config = dict(
    n_layer=9,
    d_model=256,
    n_head=6,
    n_kv_head=1,
    head_dim=32,
    d_mlp=1024,
    vocab_size=512,
    activation='gelu',
    norm='layernorm',
    norm_place='pre',
    norm_eps=1e-06,
    positions='learned',
    qk_norm=False,
    attn_scale=0.177,
    bias='none',
    tie_embeddings=True,
    parallel_block=False,
    init='normal',
    init_std_qkv=0.0244,
    init_std_o=0.00575,
    init_std_up=0.0244,
    init_std_down=0.00575,
    optimizer='muon_variant',
    lr=0.0103,
    beta1=0.95,
    weight_decay=0.025,
    lr_head=0.00876,
    grad_clip=1.0,
    warmup_steps=200,
    schedule='cos',
    final_lr_fraction=0.0,
    batch_tokens=32768,
    seq_len=256,
    doc_mask=True,
    train_tokens=208600000,
    steps=6366,
    dataset='wikipedia_en',
)
MLP neurons of a small language model. Each row is named by its layer, matrix (up: input weights; down: output weights) and neuron, and shows model dimensions 96-223. Each number is 500 + 25 x the weight over its row's rms, rounded and kept within 0 to 999. Numbers have three digits each.
Before each neuron's rows, "fires after" lists the tokens most often just before its 100 highest values on Wikipedia text that the model never trained on.

fires after: "um", "o", "ro", "gh", "at", "on"
L4.up185:513473475522491491496483480493522449521540464486513485488527482471535488475488471485515446519524501521516507496507505516519534508492506474462504532524489545498527427483523518512477472472484512486482479508524489533483508517498499532499528450519433472480498502542489513538531475490482501506517488490484512513512530475500460512516496477525530460527493488523475484505454496533476474491524
L4.down185:493509503484516526464523491490483510511467508528486435468531486461493472536530469571509506461488484534517453491477507495493490527449486497515449493480465486515515553539452503492473455485515518483540499486515497533444469470500527468520499524462514466484522463454486533515484511525481503530462497465536562532509480503510518497475505474536500475522496499485493472527519509497462531477521

fires after: "if", "n", " w", "t", "-", "f"
L4.up695:532507477466514501499512489512488494476500469481478511507544499548524507497474498486510501520543473544497463510482506483537556485543529502485510484497466497487470513462509467471519511496512494476501496496499478496530494479546469501472501510489499518501491486506474513557524582458477485538494511498552454523506484476506510541506510489490507547469519533458490502514479517500537484530513
L4.down695:517476544463503526466515479495481521528479474561480502510512504479499490522480490521500460500501446509506511511542496474500494489499514528524496479542522487471491491476505433497531474466487521516506479513517506505514490474495539501507536474477508488512528546518493448483496529545510476519529494523548481485519474503524527490496474491546453512528462516487513521537465540489541472544533

fires after: " N", "-", " n", "st", "ver", "r"
L5.up257:516488486504519527487465568514495497486498523465506522523539509507477437472442508503510550499522449473533491502503517488498506512489506485490525464510480503523531481524517517504509537444505509510560501456530489480475502489470516502503503516494524500507477478517491511479494491515494518507536473493466502520485508492495509538509487466520529502511438514478477489495497495497555510516499
L5.down257:479474490541565502543505427490533504504479494509515498503489455474528491515535503525493491529501507569499523480481487503530479500508495507516489511487490442502489520465469495449530438487473514531491530527475473480484475527446480510503547518527503494490470526492497480497491504459519524476506472533526462507515500543520472484506450486515487530535511481451526497484501504522541515521498

fires after: "u", "us", "Q", "o", "f", "ou"
L5.up312:513488492521485547532533491483466525542511513449449509492524509483508517523497515493475503492501493493491492465483484480468514523505513502469485555476468477530501545457496478461479513533508500538478506525485498498495543496492507485519475505483523511480544489503493447482487524472505538572494510417539551542489517509496506456528512452521517513498512489495534456505543493468516442504518
L5.down312:512498500502517473468527483518524501441554535502503481499491496503448462548507487533545491479532506485531496488506483475543564518513525511520518509512501511497543501551466433498459490560498506483523497516499442508464511496511495490480517481532513486486476533481471478548536489504498505458474538529526526510455467518490508451465515494524515514511505555496452541486487474489481516537496

fires after: " t", " r", "r", "t", "j", " I"
L5.up384:544525491506514496484560514520513482507455522488558474544529481498526506550480510475466492492472504434480526478526548489534472470552505473543489452502476502507511469500515535504505469484511514499499476509482527477459466488506501502450520493467465484510497492528507515499523513546486472490487518456514495537528503482513494431482511504526524497484503485501498543465480474514465472463512
L5.down384:510486473499523489536537482493493496511470513533492508560479489464528527472505496505469497483476540507522516489455489479520515498518509536526504514540503462512458469519487472451524505480518494490455510528511487528527520471505476501523522470519488504517547473524511514541459471487439506509508536506499533489516468462501472527521460526485510507502514463496502479505519529499505499497493

fires after: "$", "3", "r", "2", "p", "re"
L5.up655:526516522445530520526480514573468505518495478509484471501511495512523534514473487485465522449514529468520475514500536472494438522474531513521497546512502492523504493560563515468473527469505495529521500519520493492499493489503478475495520462495450476472474484482504495442497483488483510526526471515530509524520494482479526448501503500501477481473480561511508499536465497488479510481529
L5.down655:481507511464522492488444522519477471503539496504523503471466488505515495492495459539514496460535511563477511519497489487528482477518500484514514482484494513520492537521502462476475482465529509488505488526516483503474508468524490518507549525511511471509498513517503504500493512571530496528494507475487466491517488485456498490525523496487528522513514516505408492458475525476494491489539

fires after: ".", " c", "r", "e", "ro"
L4.up647:505525444505488530512537528545527469503532485485469475526464435511523494499507458545496477436541481456518490511465498494477469532505480528493480536528564524486503498476478488515500511470523480530488535496475488513508506531480560521453479503531504493476448516497528482474520493521487483562504489535509511518484524489461494534488462509516473494490469503495487530523491485497470530508463
L4.down647:493493490483446487492492482456504538450527489522464520484497543476460491539504513543571496519468492540504546436500524488525442520469491564470483508551482508508527514520515456486508496513488474487449469556504528464476497492488506499536548527508508545527521503537468518514499480458486522472522499494494487510499473487511512523486547505511514513495513495485487512544486525510508501474473

fires after: "f", "if", "b", "t", "i", "en"
L4.up187:493514504522502470479474485531549504505457482537481523546526487552492466497521503470491506542505518492493514512511506506438492515481507492496534464543449526463537476511478489455542531469512534485515455430519483457509485499505506475542525509505529480468537529485499493488556510459513504516492536499504518479531502522516505504499489499473497502505494509494419546507506513508504506500534
L4.down187:482493520471510467504466498484511474506494505487500496477473511478462534507513485468530506449505495470526495473531534539493553543508506507514475525443470499499514495476538525539516545512543472479498502482491503497484519488491502522488507502548484548499505452501471479497488496492513505506518491510494520519434488488520502544503479519529469528503445502494521519497507493458506496520485

fires after: "on", "en", "od", "t", "z"
L5.up621:507549509522487526499474480500505526522487481533495496523511557551468492481496527465487481453476519483525528483527542462522475479483523517493521468520463514448501480545491495514505500446534523468520544520486465489523498540491464494512467490505448508496456526498541500537489519493521494512506493466456520500490468486516521487524466504507530510521515536469482504541457515490504483482567
L5.down621:494467476485532483482503468484502483486519456487497491530515498480522451444439496472496538492471465516498518540484500533500510492522494500502510478469479521516528493476462515486525532517479471485500489502468481512485517469516530483512504499503548541506552505496481479489516483500519478438526513542490513511515485497552471451511514483488458501523497464492520489466524533485525500433498

fires after: " s", " f", " a", " A", " th"
L5.up245:488511516488477543514509457556531499481505494516492502495475499561530529482521479552476498516545466472499419472513501555538498470513525512527494482474505505529472456497520495489536518491509557481518475533534505466494477525493519470511501505510528485512486507488493504497457514478481519495487494516515526480466502487482530527527473514525516510519538450551508491506501515511528486504519
L5.down245:508482497496514474503459505437509489486501504484480515510467523447487479523435536510525470526471495520481550539506500508467479515507480491484474482520503481522549466540480503482520502521480516478498526483461493504505532448523539510524486521484500515497524554505549511440460517478478486492473524503473539534504504475502495543524521501490501502463452463500457470515538500519504494521502

fires after: "l", "p", "and", "t", "ost", "ip"
L4.up866:493476481531527516533510463505485527483510474511514544477495464475503476465549479494455496533540485450444511497466515491486503505490507508497519508484462542483482511472471498512508467500516478533505492534519500476539454498457508487464475479511490510501546501456510493502528519467485486539480513531499433502510491510485536514501537536482464535503487484460488514470494555435459498519537
L4.down866:537508549511486508529486518518536487458486547519515499501495493506542482537485499526481508488489465549501490486506495521516492466458471508503497456459499513515436517529522460510493470436505487486550523511502487477497495525548504482497468504537487459501512485478478525451501475537518492489500464491480481488494474545509493488500443516521534514481511479490523519487521483467490474470513

fires after: "e", "-", " with", "en", " n", "b"
L4.up621:454483454489552460515488468485542472505501452493501471520457506517519476523493582514521541506500502540497480539537510466503485496507551502504490519519526530486500481516513510505516494482537541491514567497546488505480517526500467501496481501494524494519506495509475544486469469540533494485500492516446473485488500504458486504471479499556497473520498510485482513518525487540495510503519
L4.down621:513495565480494492465494470472513512480480488507427480517485543490506496453567470460509527468476462528537528529519520525519537549519485505487499472545524483521517477572529502496507510505471465522471498483500500492507460505502521476510503480515495480484483514504490472500522527504440535504449483501499525542515479481487500518478512467493521511479557471478512483489486526482542479543504

fires after: "in", "t", "et", "at", "on", " M"
L4.up414:505497489494466484544506486519454548521500542518507511535491497498505498461531486527478488478503500472493539442471524458522531491489513513499535518488498503462511456510481538541451574506503542473500482489497496454489497494484469512478510485539519473527505522543522473492516475480526555532506513483536518488489530444495542494527488503480498534484503502507474468517471516493494508473512
L4.down414:479499495490473532464474473505480532482522503502512446512528494543508517488519475510486552509458485469535461498498521498505519495487491475537481514487514482514531478542501486522500500485481509519539507534439468480518519457495558469547507498482525534472540513485531469489486513502500485500443486539459487486500527509509499517491534529501482488505513542493488501523556462516483517480510

fires after: "c", "w", " d", " D", "g", "ec"
L5.up980:511484530528475516532513509492484564494535510537480495457484486535504488493490500525506482475511496487486503438497503515485504457521484517474529518509456502538528459478538538533461503526479473508524523472489517503485518523497461533502480540496504499475526480488501450526495468482482474481491477489545508521496506502446515517460475546493508529533484515499525498531515478479471515477508
L5.down980:517471536479479527429507517472484488486481564470506479515522490493507510482529528470560487530538467515514515474479510473533527511480487464508455479496491473468495515524485532511502478529482539511500524508469480460487475481512502461483527504493486488498486490477512475519492441543469508560513540508488503488549537493441472515522477514492510442496484511483502493525486518481547478469468

fires after: "l", "el", "r", "ol", "ro", "L"
L4.up395:462540480527500514500480517481539476521479501543524527517449482505502503501507523468541448488486508483506471531518530474505480501499475472466483476520512526511519490498496474516495522448522538480504515482507529557526472511487483520491470521543500501526489488455510512481500502513514491519504521519546500561453516466513486479514481502473483470498491491562510472516482473492459512480500
L4.down395:522534489528524484467515494477492492473512523493513495505511529470506494487463494472494517504513500510523519479475518487470471479496480503529456565508477513461494504512478546507500486511432490545510536480511517494522501517500516422514515505508529499496567553487522497478499515532461482512472507540480498537544490481517477497464504502514512509470517541498505525505516504509509513498570

fires after: "ou", "re", "le", "o", "ro", "ec"
L5.up42:503511510552452494499488503506467500506500462525513477496498502438492504479504440511462476535530463544435483509532489507475525526507559489500504517512503501445507520465517479531524527507489497486508480550546560445510496490462495522498505525495513531479542527510480507493483501475488519497461535542482492518504505487484528507505514464455505481533492473465517479526499488512500530455496
L5.down42:472463530500514534495444463532516547472493510530463497536496464500508485468508526487537519479485496485470491506509503488454472538478502513497480477488505534542463504529500508499518506478524514527519512495537510504488524496493470421460507479528474487488478459448496505487506508491504524503525480516519500513441524492520497515494444489484498512450509478525497493492536506522473520503516

fires after: " St", "l", "t", "d", " st"
L4.up500:517500492519519517495453510497466490518470507518491532514509538483486507443506509499507491489530497503449509536509499494503449516483478547495484474488489499472480489472447490500502493420504464521523460479480514513523512525521485496451494472496518513487489492469508521504524520480501428539529510505540516501470488475460512550485508473527428481519500484522547518506534532505487495494535
L4.down500:491553503517517520494498497516532533466531530496501530499459465502484514508509510460507500484489480554494502461496477525488514482497530487514507506492528540498501484515526500501481505507515548477514515491531502505479475488509514466485491497472477475501534494552484518486493506491520549477508503454450456485490505489510481477526483532530492524489507499499467522478474462503504526509499

fires after: "an", "ou", "ur", "il", "u", "ri"
L4.up963:503505507520506490515504493501553525513493494446496513501516533496494473497495515465492508466521479485526523539554520515474482478498530513476498549467489518497493489489475493515462507503496520503480464528470500479515527506490483471502476489494501481533508508498551501523493504436527476501496544491498533475501528546530482498519515513512487485485472501505520439500491469506475528452516
L4.down963:506469451509481516493506483532457516513478515482483481512505465524511518486501480515473457475530506500494473477526450538487502496515471498501538477539499489494506514489523515519523470481497520494524511510475504511477501479557519537479513477477496503510462462518476497520436474503497535516507470468487482502483502502481503444512502515481531454526559518496488499459493537492500542493455

fires after: "u", "a", "d", " in", "l", "e"
L5.up703:509487502476519524484493512469427458502474494514517508512551510540527488527493459451546438511513511491527505490521505498447539478468495483529513470469489517492524484487527503537498522504514538511514481480486484508483522528444453512492510494523520482484474461527510546485507551477523525505501480506491495469517511538452492515528475529530449495480480495516457467462494563486504529502502
L5.down703:546525475471499517467526538534528519513544493512491490524500509524489521545469509495504506485488504534507504485468495503509455463474490492499470503479481496515540512495501487466500492490482530486467534518551466548453452474541475475503498506508495501503527504506488485525501471556502468502518535470527476524501500464512460498520507480473544490490484518514503467525526454477482464500468

fires after: " A", "as", " a", "ub", " C"
L4.up968:493527519477488538499519539465462459464478521506479492505485498523474512484483471544471463472487503478489485489476482508507466550469531526512539527534481502500533467480468505524551486511491516506484509514481508493484452487476506469476456511494511496494481501538429485484501515560489501517493457515519509499517487510495529480508470500497489471473535458566528497484542480507496475545475
L4.down968:517519514498549542502436495515514450501540504510538499528495452500500503512485486473503482456497484483517486504487573493462497483488489514452496505491513503464503492489476474515513513537511529533435445508490475500485497473500530492477483463443529534535519499509524530505516494506560499530504504535473522503483533548448519494485508523495497497511490515507492481488525490531511486516549

fires after: " W", " M", "ur", "d", "W", " D"
L5.up325:499474476466443506530530500482474534510499494531486503496487510479468512492489444483471480485487454492518497506515540493501449502486473460479553522473493510521482503496488533444493493474489515518497502523501516507526499505464566548461495499491505490509559481503540485476506508528480504498525512495516502511493488554523511528496516494485501487487539483471564537506524490495512500522502
L5.down325:493510501477516486446488489529477475466512518506481501497484485535513455514530498516525512564535500511549492473502518471516538485523497491497527545486460514512513460524514434450499480495528487475515496497531510471509485461481532484491487520540505476476468535449453484490496476500562478481482516492460490510525462502474518515477520491517509510491522505519468535471529472543542477538514

fires after: "g", " g", " pro", "et", " was", "r"
L5.up691:520498517461465538536517471518501547503515462490507512548492492496507519483474502459517532522461495508496484493515515527479488516487493480528489494485488532503485490514486491520515508491467506495467501478502485470496514494539492519472479535520516531508511514497496496497490499548524519472536472523516489482510513527449512497529409526517499478485543521527527499502563523521519497483489
L5.down691:461526529538528465464478469473507474489511528480486474504499502514530521513487500475514475475491576492422510462487495480506511520485478494470546492493473507511492483525507468523524480494509449503475483514529528484481460516525504500512505471489516452469500523511538522559472483443526509503483492464477497514480499459542517500493447503471497493520523508512523510504518498511476476475496

fires after: " D", " d", "d", "er", " N"
L4.up567:509461477476502491493509529502484528522492486534494488508553489547487487483493539495479464536509509470445524490500494494480460525487540494447493527512549476493545464471475500481486488492517498521494528498449492523515479452521500545459557487496474527501474522537474524472509517468476490522495476523509517484448497475471490514449488495488488493496524498452511532502468517501547511522476
L4.down567:478498519493519478495445532461459509470521492484502530500453494497481521514472514526460536521470496528541490502495456486521495466503502493489531508495489485507487498505496456539493477497541491537486472563506491449486502493518554484516458500479495516491545512481503498501480481529552530474521507494486486499552487553477465515487531482472489529514512539496521522481534543466494483477493

fires after: "un", "t", "at", "it", " l", "-"
L4.up206:469520466507503497497451478468531495460476443481490522495521530517501532490451493483500472506544491543541499497572537487477530490503501537482528472491508481522513505546530495476501491496507488486510499503514487508513501517507522451511539489555460534484477533523503452541486485476497452528528492548480484508508487500540485499501520476496500515512515497482503504493484522494504469488465
L4.down206:543521510548484519511499473488496490451486500504463469524449539489472510514484456488510490504508500497493487515466518509504475503516498499465465519492487495470457536512550475449522506501476548516508534504551512502463472555520465494453499503477472503511533515474522513503512514494490468500500502514514523511451535501485481473567509499509459462517484505481469507484487488500499518538495

fires after: " in", " I", "ou", " P", ","
L5.up640:518476456523507509447512509451506502533524503515528494506523476523500508498520494517480508500522497548546526494452535542501494509525512469481496502531488504516552521474504479481569530549472462496448486485499491481470515494480503482505507519469491499462477494471499488520474469497457479524519533465456514481494532528486458457505526495446536541485489483494467501480469489518476530498481
L5.down640:493488487541509492482480512468486503467519470499482510501481471471489530489499483500474529494501533479465462503509503466474511459508527487512556464464501471501486481508520479513478533496548481560491466518530500518490506483513479472513515509456486485493517534462531460546497486472509494483504555522522516486469505478472526464507490482564532465481489487502533500504464546512485516492574

fires after: ",", "n", " h", "r", "ver", "."
L5.up179:473461515505489516530488517472541484464488528499497557490509462549487502526485529505487521514459467518505489493500493515510491521503516506467457485473480475503537441477552498488508525466482516487529527510535484523513485479496479509545521431475488496494525490460568533523464495504491464490505504496479522518532511525462503498533500490495519488531501513500499484521495491527523463475467
L5.down179:492507459521497492489541459476486536530510534482488529526475542465483501534488452474485521492517539508483504513528495492495449487497504499469497484457494486537519496501509507519513511475429474531476505526498453483447435506542511495491483546540517500509507508541494536508474498538496474462477516507525492485529493500499502537485478449507541503484517474494515507482481507526528546522526

fires after: " ", "w", "end", "e", " n", " t"
L4.up897:467469494481491511502447522474537449485484453499552508537462453499489502483500564486456520501469541521501523484498543495497475503473529516499489492555495479556493486520471530524491499487520480496528524518485468524489534502481491503486536489500548544486519513520526513517501501495560483478483463487524536495479531536498535452514535524554574502451474473487491498472513515472498516507469
L4.down897:539514509537503510481482461481550522489502436491522542489464491526515483503524482514497522540489482542516479478463486475518502481525510471515474519450470474489477504559475494524524483472509510539516506543526530540494458469479482487541482489474490486518476517468494480525483496507494480486533536549459488520497528468478496477456545481552519516509487499493491511468509488515540489506513

fires after: "-", " |", "e", "p", "es", "ag"
L5.up578:503513484476554534463461513537493503484522509518497492525498452510481521532465554498489512487511523508485488523494520474497522528508482543497483467509455496523506480481521459504492552515488488488552511518477462529482501519471485471506476483491499532500529464473484518473487465515527500529538500510498454501484492532479462514513522521526513483504487495532464496499516480524510571509498
L5.down578:505506512467471510471477483507506491470492486558547532505517525505515482494511472511548474499524495504500492481497523499490539542483501517485487508472499519539470540505522494498507502459500492510530505541522496454524499465487510502527511555530492487529509451484555457510451476420508472485539499525490503514523502468496525492517517468489519516509446523549498462509501538495457480474518

fires after: " T", " |", "t", "ed", "it", "r"
L4.up975:489516465522478464541495507519502517496505539495542506494482549565513505490507526518466522513498479516497523505500518531504450517518505497475536509483476507473492501544499489517483510501525541499520489486475562474490487476475503514490468508492468485532474477534476463523512545516465504507505491474529501506508449486514482512505509456565548510512495513506531474508493521505502463457519
L4.down975:506513498501444532475533501482496434518536489481516494511493444527516490514491521484494497477437508518485494482441501469518496504510520523520470486485490533506471516478482532488517497489492500474497501503442488515469476514530468501501497492513482547458498485495543520463567462537431520494462492529488492488509458499557488496558508506477488498486504510492438484513508447578494478488502

fires after: "g", "d", "r", " V", " D", "i"
L5.up289:500495515473476512486548459462552476543495479513547525501488508482536492507487445488536495493522497464492519497484474524504519529526509486527488510486475461512510515471464466503496512471488496518509478492458522469490501434489484495527486542504501514474486488509496524500457493547479482492564483448454486499537506505453450521499475494577490528517512529480499539497490515525502482468456
L5.down289:496490482511483495478476492503532472548478507494440462479499555482526529515476535493467499470501539506521502528533485487495505531514507472489495477515495472498465441543478469503542522491503517533491495470531446478473522501524495514491523473500481494474529537484503502516488484492575500559459510526482519531472477492542550503464494473452511486481507464451487527504491469492506486481523

fires after: "e", " ", "h", "re", "le"
L5.up129:523539544478503535510489524526496494489480504526472422506510483481516481511505507543488506566527504506532467496503519484513485497523527474503469497473484502516502518502528500524516497463441548477498527504496514527529487490513489519482475462505501512516470570498537487485497511510530483486458514466508499513484470496509472444483521509523525445481489524509491528525484517511523512538521
L5.down129:487494527513470459541477469501489518512542491485531466539515489489467538478528520455519473503519468503502503499501501508510492513484514487482550473528485491468445478500483474481514467495508521543503472491506493492495475508494506501500488477511447507553463501514518511512463474489517503504579519492512504520510493455548505500498494523514503495494547478497479497481482487519510525465531

fires after: "u", "an", "in", "ear", " w", "o"
L4.up682:464510502488487504516520516499522541515510486461494496516479505506485497529500524468496480521548518510516546531482497508455461463491478502464491506446468499478520541470489513497543503486498515523495514504502507488488515501525519437481477485491517511520519479526512513494498480522511520541477500519502520482497529488522535469514572523463481563528499521499487465527493489479489501554479
L4.down682:481474481508507469500503527515563497501538507508493510505514476498508454483522458503476571515554494500510494532481473510444537521504514489482508499485467484489505493491557508502504508486493503494480513535483485529489540507478466526467545483490467522467467485453485524493481520486510495493502504491494529522493526491552485513468497517533511487507515494491512472486484515531553479468426

fires after: "r", "il", "l", "re", "un"
L5.up596:505537518511484487504523532541502515517555516493489501477510473482553527476483468493497551502548543513506473518540495562483488451518505517462473490504517484497502480512545496456550512480529510506471518494486509473531505503506460492471490529528476474448508502468524509486459450481515520486517490479499469535551496500452477524508470450505503477518486489473507518539530475470497502423496
L5.down596:536476505487539514495443467533485480513479510493452493480468531464524520516523532494454472479508502480506510479514555495529521531496503496481464517472484474535485513511496529494488458479540499504518515519494490514506469490497507496482484497494492500482513480530510484544522516517537496456516492520456510475449488489479488482508439497488485477485499496465536475498476497480509487530547

fires after: "at", " l", " in", "em", "ou", "ar"
L5.up431:516529480523499528459515498518520510492514445512514489543475498503489483469431530511487527483504497477531498492543541494504492497513500509458575497542521504552542473487561499499526497510511459503483552469462500479481485486535524498519452483472537571489539467472522513505496463524496507480493496477499479494492490501478492526504513481493463486518467509489514487476486504524462455520444
L5.down431:532537552536489511502498472442545491537510481489487534482523485481521523512468477483488537449479526471497559508475469481476530501463461486461524512489537517466486502495526514516473519490511529489542494527506460485447523476534505521500487475514460464537489455499480484487554531449476527454556502540515500517484503482525532475469512523571510474536504507522505495512503519489495477499492

fires after: " W", "r", " N", "/", " M", "M"
L4.up927:494495523487500495558473498507491557512501529482514484513506526508494503537475477520483494485494484525534534487514502484468554499494476474453499501493456542510512487476480485460518497510504526496511539529479538505472459481502506501473484494471525507507513466519501507436514508521433508513531510485451514474465504475515504544531573467508538470507476486535490491516506513499540488512484
L4.down927:494468464516447437495488458533518507528495503513540474482504458511500498530522469500486503519510569478511510503507513502513522523518521505516495545498506503484515483469482510476500522484475501501496527500463468495466518512495496493533461538521491506499516499528488480505504517482485510495495410495507476484520571495506510500449492495536494476540487498497483505499538489508555517509517

fires after: "o", "y", "om", " A", " com", "um"
L5.up901:574515492455506500425496505478487486513501486508503518555525472519518519520507484486498508490485512508450561529515496487496504515467470476502513500533503519471516479508523563492524515484493492522481464486488549495474516503465470495500463458542491507477488513488480462492511490501491512482503502495506509493495511472456525496435521476496476472480484518518485519486507455463502538570478
L5.down901:528528471486507516575492514520487505466504510532461481508515518492455530554487512505501514527450489515496527518524468511522458515470467516491522511512498448528479517513478463491490503511500460481503526517478478464500510518490505498479494494525514550472530486493470518551493471494478494506481480499463485478510520492489538501514461520545491492564469499536518498502480474524494460526499

fires after: "re", "-", "\n", "at", "o"
L4.up4:496494489538479474497497512551518532525478461527472461530513558470527556516515526531466484525511498480493456492533479516522524527541524446488514490485460550508503510492511480530495523449517522510522487475494529482483483505439540479502490478473478511516538484515474514517470457485503540528522495506470490506427503518490514478478499479492479475504540551487507474505480523470515528523503
L4.down4:516490518484496484447501485521501487461524544505509512474495494519513456520502487520430447487493466559501550505470464492527485483501471477480480512482485494509510524502488480448497477546507485493499471514551483511505491488495470505499496571546499481506476558508526526511471533500499472488490497505504511483547543526497522524522465536503488493505446544549507454497510475521447490525488

fires after: " h", "in", "f", "ri", "at", "as"
L4.up223:518501466514498514504528504486509506513510472451462496536493506513505496486479502549503501489510463485531523482506501472501528516484534515497517513503495479504499447514501518482508448504495487477492491495524515447503474518561527510511442492493469503459512499537510506493557453476472483532500525470504493515509470499531483498496491536497501486519542514523517487508487471551493459485509
L4.down223:503492494502505510457550486494462485500518532532544526494492484480513507506527487481485515515561482520497487502440547472518464514497503485511526544534519553464529512489523492470497507538516523460498551504508487509494484468458483488493547495508492492500484496530487501475512480487518453480475494510497503514516475520554509478489497486432524508543508522502477516468510512525470464472488

fires after: "in", "n", "at", "an"
L4.up762:455481454512533517479503504491497542545507505451530529498522498530485489483486498456484509485498499443520556470509536544469518526487505501543497485468523524516487465521460485523502429524524515519496476510479491482530508491487500510564505483498504455533527525524510503529504475482484569502514537430452534457518486417535506476545520526508471510471522500521532471490499498522517457453498
L4.down762:479467477486527495522493490486511527491502510564500480514453492486530495507531477498495551523513528451456488501531484454497508486500480489517545503508501515470530522538497536503484506467469479453531454521536501514474504502506520494477512498465498528488479482545484515480501433548495532489480482489490508483497536508449481527472474493535547486491515496467494520506490494503512509491466

fires after: "r", " s", "c", "l", " c", "ch"
L5.up118:537499501516488542477511524536481517510509478504554513502521503481458493487455484502501445495531486528441449545506519513454473493470490483540462483520557512512499463521484537494558496499487497539455495510542498520505477472465468481483502523479492529464500514522515503461499482502501501514516447511459478507514530481499463534486484514524477517493494499527504499512481507516524522510442
L5.down118:502538486477511511502502500500491489499510508487449463506462502477500502533477451472523520492500460519473501480507538532520526474517553476497506471451464469495491469476497470494499509477498457455463484520508550521517487498544520477538496521511504495502532492509467489511494534464527491504517460519501514487491494529492503510507515471537520515511521530499493533472456494540451501497465

fires after: "a", "al", "o", "e", "ro"
L4.up183:526482518540480518522550475481499504487481466531492521442464511491484507496497502464490456498512502482500503507486468463506449472494478491544490472555477488504481508474498508483506476473472514496532531529508502539532498494536468543480458506506490478508474456486507527476475477447520498463480512492512468520493489510492525467460512509525480502480490478519493489506474488508525510533502
L4.down183:509521458515510552494502535520519494509493502512454490491531477496470487489499499536491489459430522513521475521470500513524513470498513460529527519505516482519499483490500542482541500523467524450472464477497512464564482525497486474471520522489501542487481529543525525538510515501507545507500485518497521508502502464478536477503475529467518527456464535516509500518523490510445501470550

fires after: "m", "p", "re", "he", "le", "ol"
L4.up115:533559496524513541511491498518534477506474478518490480473515536509495497490488486492532481536495500512461500486531503483528465489443482504495435516514428500539472483480545527523523525527490535537437508497505477506488478481507490496496509488468481448478517494486512489517504513474536520477507532539480522488485444492495460513514519491479519515476484495500541517516475486485523474520493
L4.down115:488499495508488503492481463488475535505490488507500497506486507472448483490504496526520521482479484493523471484479477492499519492494492504550479448504521520468504539493452513530509515468545514456488472487502515480509528519520500479482513533509487501517486465484508519517507509464488485495534461536518497514549523453499490519513450492498511538508486457512460546483520470530478521479477

fires after: "y", " A", " Y", "er", " his", "al"
L4.up81:522491462496499514461512454445481500465513476528447504500536516486496518471511504491490525479465461500477544516468470475525505577491515481503508502502493510500506481481493515513505505504513495483496532492477512465495517541491498509493519498494527496486470499474504489511509534487487533505523558476498530515513532487469488495498491538538482463485489495527545465513477489485487473505470
L4.down81:481512531513539516540476544514484493494515490503524448506482519511454473508476500493550522473550499526493488498516534486474533491477499480485518484499497517549511468533525492497507477486457483506494538499492490549500522502519527506515474480499516524539510499483510532478506495542506539500489505511492439503532464534478506475543496479484528497466507491477531497476446481519521545506471

fires after: " f", " H", "em", " F", "v", " l"
L4.up44:461520542510482493480481484559522525509468477578500507520463491453530466446478525482512488521499487464502496519569493522450505480490508490497460514500499487526457514490487507475519538480515503524534493545550515500508530530501509506501517500493519559482481485477532528516504503495526480529494462497490501496517476485450511472539497530500514458514515469528529464507476547507479472502489
L4.down44:525504466520517479521509456487519488538511549464493479512509473551446505511522499516503436489528494550494523514526473423513462512445561522526496474544482505473477473511453480562479469514520491502507482520501480503445492468471507525491537475513483511523496503489463498523530526539498478508497488461540480520495484511504513534512472498517518504494487517527474522499523496523523461526522

fires after: "d", "le", "l", "om", "ter"
L4.up535:487493509511540475483525528468518502484465481559462502506516454512510520509505499481494519482498530509539476513503515505486508511442548477466527467502478510518536449472536536512514500470501479462465486448514500522544545521462532485517526498478524484487534420534505508491524498541502498482507481506490506522534532465469463456521513490492470511491511490510510507484530491515502515542498
L4.down535:526518492483497511508479483503499475540519475478508485484488473467462480482521479563549484481478514500527546537465511492506514501517544493460479497487487520517531513536488512477501500498504496522532553524479491486503502472526450470504479514502489484482508496489489480507487517428464458460515512497507490457477524495479502498501483499469488525478479494496520538499492485498431495477470